{
  "n_layer": 8,
  "head_dim": 64,
  "rope_fraction": 1.0,
  "qk_norm": false,
  "attn_scale": 0.125,
  "init": "uniform",
  "init_std_qkv": 0.0237,
  "init_std_down": 0.0,
  "schedule": "wsd",
  "train_tokens": 1003000000
}
MLP neurons of a small language model. Each row is named by its layer, matrix (down: output weights) and neuron, and shows model dimensions 490-585. Each number is 500 + 25 x the weight over its row's rms, rounded and kept within 0 to 999. Numbers have three digits each. A neuron's up and down rows have the sign that makes its largest values positive.
A block is one neuron, or neurons of one layer that tend to fire together. After each block is what it responds to, as a language model described it from the Wikipedia text at the highest values.

L2.down5247:521450487460500502498472486459500552458465482472487503488512517493478518537490535484483522546481463528516549473507507489499430522512477517493448462496522498499513532495500501490482458468515526529488452507496480506529504474511480517503487432471468484475506513520497518480489548469524501461
Responds to: Word-start "for" pieces. The first piece of a longer word split into tokens, chiefly "for"/"For" as in foreword, forensic, forecasting, plus "end"(angerment), "Pre"(judice), and name fragments in tables.

L2.down3491:493447522511463539483493435496476441484477501538477502499482479523474453486479508530486466523477507490493516510402508491491488478480494476487495520481535506469446501491494479508531517500501509484494505506467493502488459486526513491482498515528535484508518516498513472470513461474534523509
Responds to: Table score digits. Small single digits, mostly 0, in sports statistics tables and match scores, usually a cell after a pipe or the number after a dash (4–0, 6–2, 9–0).

L3.down45:453458457498512483499543518530489467488495512517525500508490446500494466504520512485471488472500473553529482500509443515537539470516518517472470485523508461475494500456561501490479519536533520448505564521504464555441520505497495529510518513510524539496466532516521525503541502533535475492
L3.down545:506536491493456490513512495488547479511439444513474513455492498453536506497524487497467485503548530491511530496455482514471510520477501549504451503485492509505471532478515458517492505521501516506473449533459518473509539524457504522514444519488520421469500491522472518465551469451513496515
L3.down1162:491548534492457524480516452521556485515469474497513502535507505486533495503520546511488528463465522466481478490541512519488487483438520584458473484464493498495500494497512463494490534500473469535475535485503541519515497511471534494526477537479517481516474514514505517468477472511511531519
L3.down1469:514556525447533542547521543461473471493498531517505478494499505491479494483500490503495509467509531532484478516529478486560514500525513494477507520504497498497550497470469464485468512532491489509524503486506529512518526529494516505484534500492505442454493519517449533486515516499548493495
L3.down1688:497474492491482481519491499536511474484507485514506453498473518513483458480499508456528494554456523474486490527523488508508492463474480493507523514525482492499496515503497499509501506537533495493519523486522519482453481503478556530485505456514529514480487518552504495508462449505509509501
L3.down1791:520456522493478448474549471460499487482522494490500498474476488451501478501492488517517480475509523495512457540529445495533452513462479487484500486511506467503511536487510517486531520489501505501466490476527467530503478463497483501540527543535497521528476496519499517527492522497531490507
L3.down2224:480470509488535493556556514520475511501505522521496470516557498508504488448457502517509495480500518528457520502509529527496531523516422518537495491478497524514495436481490528509500535528481485495455518517496508527464500501493526494533521468510469479500515521550478469494485523496525510499
L3.down2342:522568503479502508499509460482472493521489506521488498530491497521542516522512504454508492485484521476534483481475514469496515562473543494487470491480511501471458484523501516466454507477481499504484511487521528533554506540526509538494461452511490480500517512467506492490512481516510496517
L3.down2386:499508496497510510465544451504496508499457522487525475486522488500510517545541496487483493494480470515499433487484449501509485482483495477508513546520417471468517507490492503536547509465531491497511520486486501514495513464515503463482499524483484491534510508508500488490503473513458499510
L3.down2695:535531511533509514504524444541466498506519513480475503515521522499530491490506509497443492471512518454509486545479495514535492487468499449511552534525508513476508467492509492505481511481538476472471504509506511523542485521492519505475464465501468524487539531503522526509515505494490460537
L3.down2816:493481495524502482535472519498537459468494505510543496495487518471498478505490465516526531470526539571498513477465493520489510527516504466489461516485510550526456470469533532502453526510483479465503540504486475502547486489476486547481564545515487494440480488503485465518470505490522549537
L3.down3765:496533518471495461509493487527511520447528548463481528507522496468453475535498482519487487517505491527497518554534440478529499504468494523547528445490476496494470478478474487514499479470476513487493511519472473503521503488488487508455455486543464485461525480500519468530507492498520431512
L3.down4203:471527498500497520452538491467546505501529496516508533513501504542511490514495544528457478529516483460472522493531494533484500513524495511489476505492492460483464507445507497486463509469515474528462513526490516512468520516506506536525459510512487442528537450469475506476530496526479481529
L3.down4524:472440515490524464507495543522479512521526532505488491516546498457500503458513527526477503482497496508509497474465509457468499481493522488495479534549478492481506495500501517515493504500515482479523477490533491502500519506524498524513477494473482545489517471495492542472477526498475526492
L3.down5035:485600520512521487498482497475490482498502491482483460533510478519542537560532486517525505490497467502476516492558537493475450503465531514508541489470510519505492465516513501483456501515525446473524488468509466496484496472458495527503502464488458495469545531469505514482470462505491512513
L3.down5309:524532456506478486467505485481510535457425532489501497476515503476517488532484470531492537437470488534463516519518460486525533503486457502480490499486516494485478446521492521499508510505504515503497493483505491490496523455502519509490491526481496432490486529503496460495474458485457517488
Responds to: Small numbers in stat tables. Single-digit counts (0–6) in the middle columns of sports standings, medal tables and squad statistics, e.g. "| 2 |", "| 0 |", plus semicolon-separated election tallies.

L3.down293:528532473533535468516497476509520519568472523476497480517517506506508481480593537479492515518506506537453499484474489509475482509477464509517513457452484513500519488482501520533487505488511513484514524462523459495512506518515478523477509502495526445498510466505472517514498483507524487505
L3.down698:474508542501480489491498518488515515492505523481526507477495492460520472499508470521465486507468520561517508508477540483495533495515470496482532486500499479506513501514475494460512499521522519479488477504503518478505471518488549506491516501518540506480485518483490536504514510523482510472
L3.down807:533531461489543504497491486492460517500490494470504531470525473485511493455507500509506504499479533442500470462543494539494513531517486507502475471496504515544478520484491500447530528476477509502572539466485499497542507505520487516531524536518471524538476507504486512517480485480482512479
L3.down1389:477580491459474484526554480491459510495494516466521466529545474485520518526512533456513524499515515516444519466444550545518547457492504521524467524518459506486515503500500534488519490447460529468499490521503497506489506496500473481461497502511493481462472459476518551488526542479511472513
L3.down1430:476576492495508456491516550485449507524488473472521490509520518523485493523533465502548458496462459454487505501447495484477489531533494511479513503477512527489515485491481504511499489507473504497492529498524559503475508484521473506461498493535481524484468511494511510465511488472536534525
L3.down1589:477484556480495499510527492518529558483527522468477459502520527536483496452485524524482472514482473506488520499449513520503490496467529514489470513508508496510495495495499520503524492474489515461506489523493506519517495516523479498494503489507510513499514500484496529504512474477458498493
L3.down2095:492492461485501480526464489498491476459473514516466493457498532470510472489465480526474486528471486491479602475502479523454481522538507516456501489510549514484470479484494473499487520484490546477509510481482482487507487455520435458506472488526506482487516492497508515500490457515527488471
L3.down2146:550429491502535455490510509503504508520506482514454538481514545498464515482461482498464494489526531545470554526442505476506500504499480466487493539459474492554501490500482473504504525496502525481509517507469509517495494506509514483499525482464484520503509514517492474543464473511454481538
L3.down2859:480520518477525485510502484496478495478513520501536467495502535541492494489475459455475520538459537533482475489557488494510470471546481469469521486434476554495478494503514483494446535480522519483556470485458530497503538484472499483504539478495519491490491492534512520521480441507483510474
L3.down3729:506495481465518469530501500461489499513535500495459465535506528444485504553509505494540488512484528453471484530547497538445460474524511529496471502486487506473497494481482519481535489508479572569490514498463482472520501528522467523509492483520501447529520514504495502498476517523496489504
L3.down3782:487574463530510537527495469509511508462496468509562470523527518474503458517488441509518495540546473503535486466526497488504480475565492497510491487492494517526486496474474487515542458468517484540494494540542523509490472529548532554499510515499520561482464444525461538507508478452529499527
L3.down4004:517592497520462510499481459466545456526496495519514530470511494497478439500501517494484472512492518508493463500522522510544520511496510514523507532460464488486501481450494481508468487513465532497489526505475472497503529533530492526477522491517561472524510495501463471559504486497467460535
L3.down4380:495440478525537491506510501442518558479544481503458513528475532484535548446454508504503496539490479506516515457514532505500464468536482489535537473491532471493491507513476490487498516557480512437494500440499543549470495472543510492499478489501453413510487476494505477518481497568495491482
L3.down4738:456452517539537500496506511489493519479480504515516474546539476542503502494502496450503506460530492517497484492482510489495523533516474482539475535512515460490506465524476488478518521557497527485461483530475505513457512502454520508507504524531524499509516503473489494520482516509549523502
L3.down5053:455521502520501524512479478509462540505525567519485492479521480481561481466505490514535463556519493527465464471514505517517476531507543517489499492495468514470522494490482515455500496470545509502512513476499502545515508512500535487504520479496489465513477483496507521463535532517517481525
L3.down5076:470489545511532496494517464525489504453541500502521482483519474508504461512487524515486482543516492497549506478452563479532480506520506487523475517521493511477493497490515532515483507465564509491492492461515507476511465476492484491462473455543515502492449513531530522490504495522524552480
Responds to: Word-initial "for" fragment. The piece "for" opening a longer word, as in foreclosed, foreshadowed, forget, forensic; weaker on other word-start fragments like port(folios), Cé-le-ste.

L4.down1232:507543488478501482496516483491489487501514502534512515493456445495493485530514500538485479481483491532515512468547483497483474474474502503495496560511518476504497480508497515457497523501507514497505502523473515506507479509496481551529531440462494489500487537513510473502487509481462463502
L4.down3032:505505485518516461519510500514442482510485477551472551572437482491479530508485500498544489477491482484574491520486471499447478464483508493469484523474518509469490492495504533550527531506443464492493483507468510484464510526477505490508500557484514485467461532528494510485533495476499512495
L4.down3839:512503495531498501491483505494486515482487492514530496479473479476513527522491499474512476485518472483482484467540524463475498538523499497499514463460513466499470501467481483450512459454523472476545483506500447442548489529506477514533484481489459479511544474490485498488496535497501467469
L4.down4914:523512437515473491453495464505461466495551536509466504491522483467500473465504494491496521484486519472485481460525541515514482503464472487497501529484557475461518481473520482481504472482535530491516488479492525517474465540497525496489511504513480450495528529514505477483495503516501510540
Responds to: Sports table count cells. Small numbers (1, 2) in middle columns of pipe-delimited sports standings, medal, or squad tables, like "| 2 | 1 | 4"; occasionally mid-word pieces in prose.

L4.down2345:480554506518513513485508486465505511489511524520520553504515543481478463460489495503447497535537481518538516469552495484528465491473479467503546530492472511512527477530504517467435436491511523498476510502468472521439450525489511491501484519518551423465529493486495504464494540560486513494
L4.down2475:437475500494528495464491495506538499481481497504481521472514503518477514465511453467459517518520523451483498485488499444482488509490485466497527499494471533520532473521496483518491507501537529507515478494492523507487488428503467514538468507496464525509473527484522504435501505478488525513
L4.down3798:484533510494536499463474467500464509549517496522510504528521512453530490488507482455485510515492512492483510525505474521530490496463516546488497475541506492476493494473467522521481535514516527515549472513524505520497498496493486472525445474507485436498533534505507510500495464510454510457
L4.down5148:488482492519500499525488457516497529506483510504508492538502505487480471538480538481458458495488459499532472524567486504491502484513507480512511513525497455457476466501446492452471501524470478470480481479474488497500510518485503512503489500475562457518468532509507488512522534502499539475
Responds to: Word-opening fragments. First pieces of multi-token words, names and fixed phrases that strongly predict the next piece, such as For(far), For(mal), World (War), West (Indies), and hyphens inside compounds like on-orbit or Star-Crossed.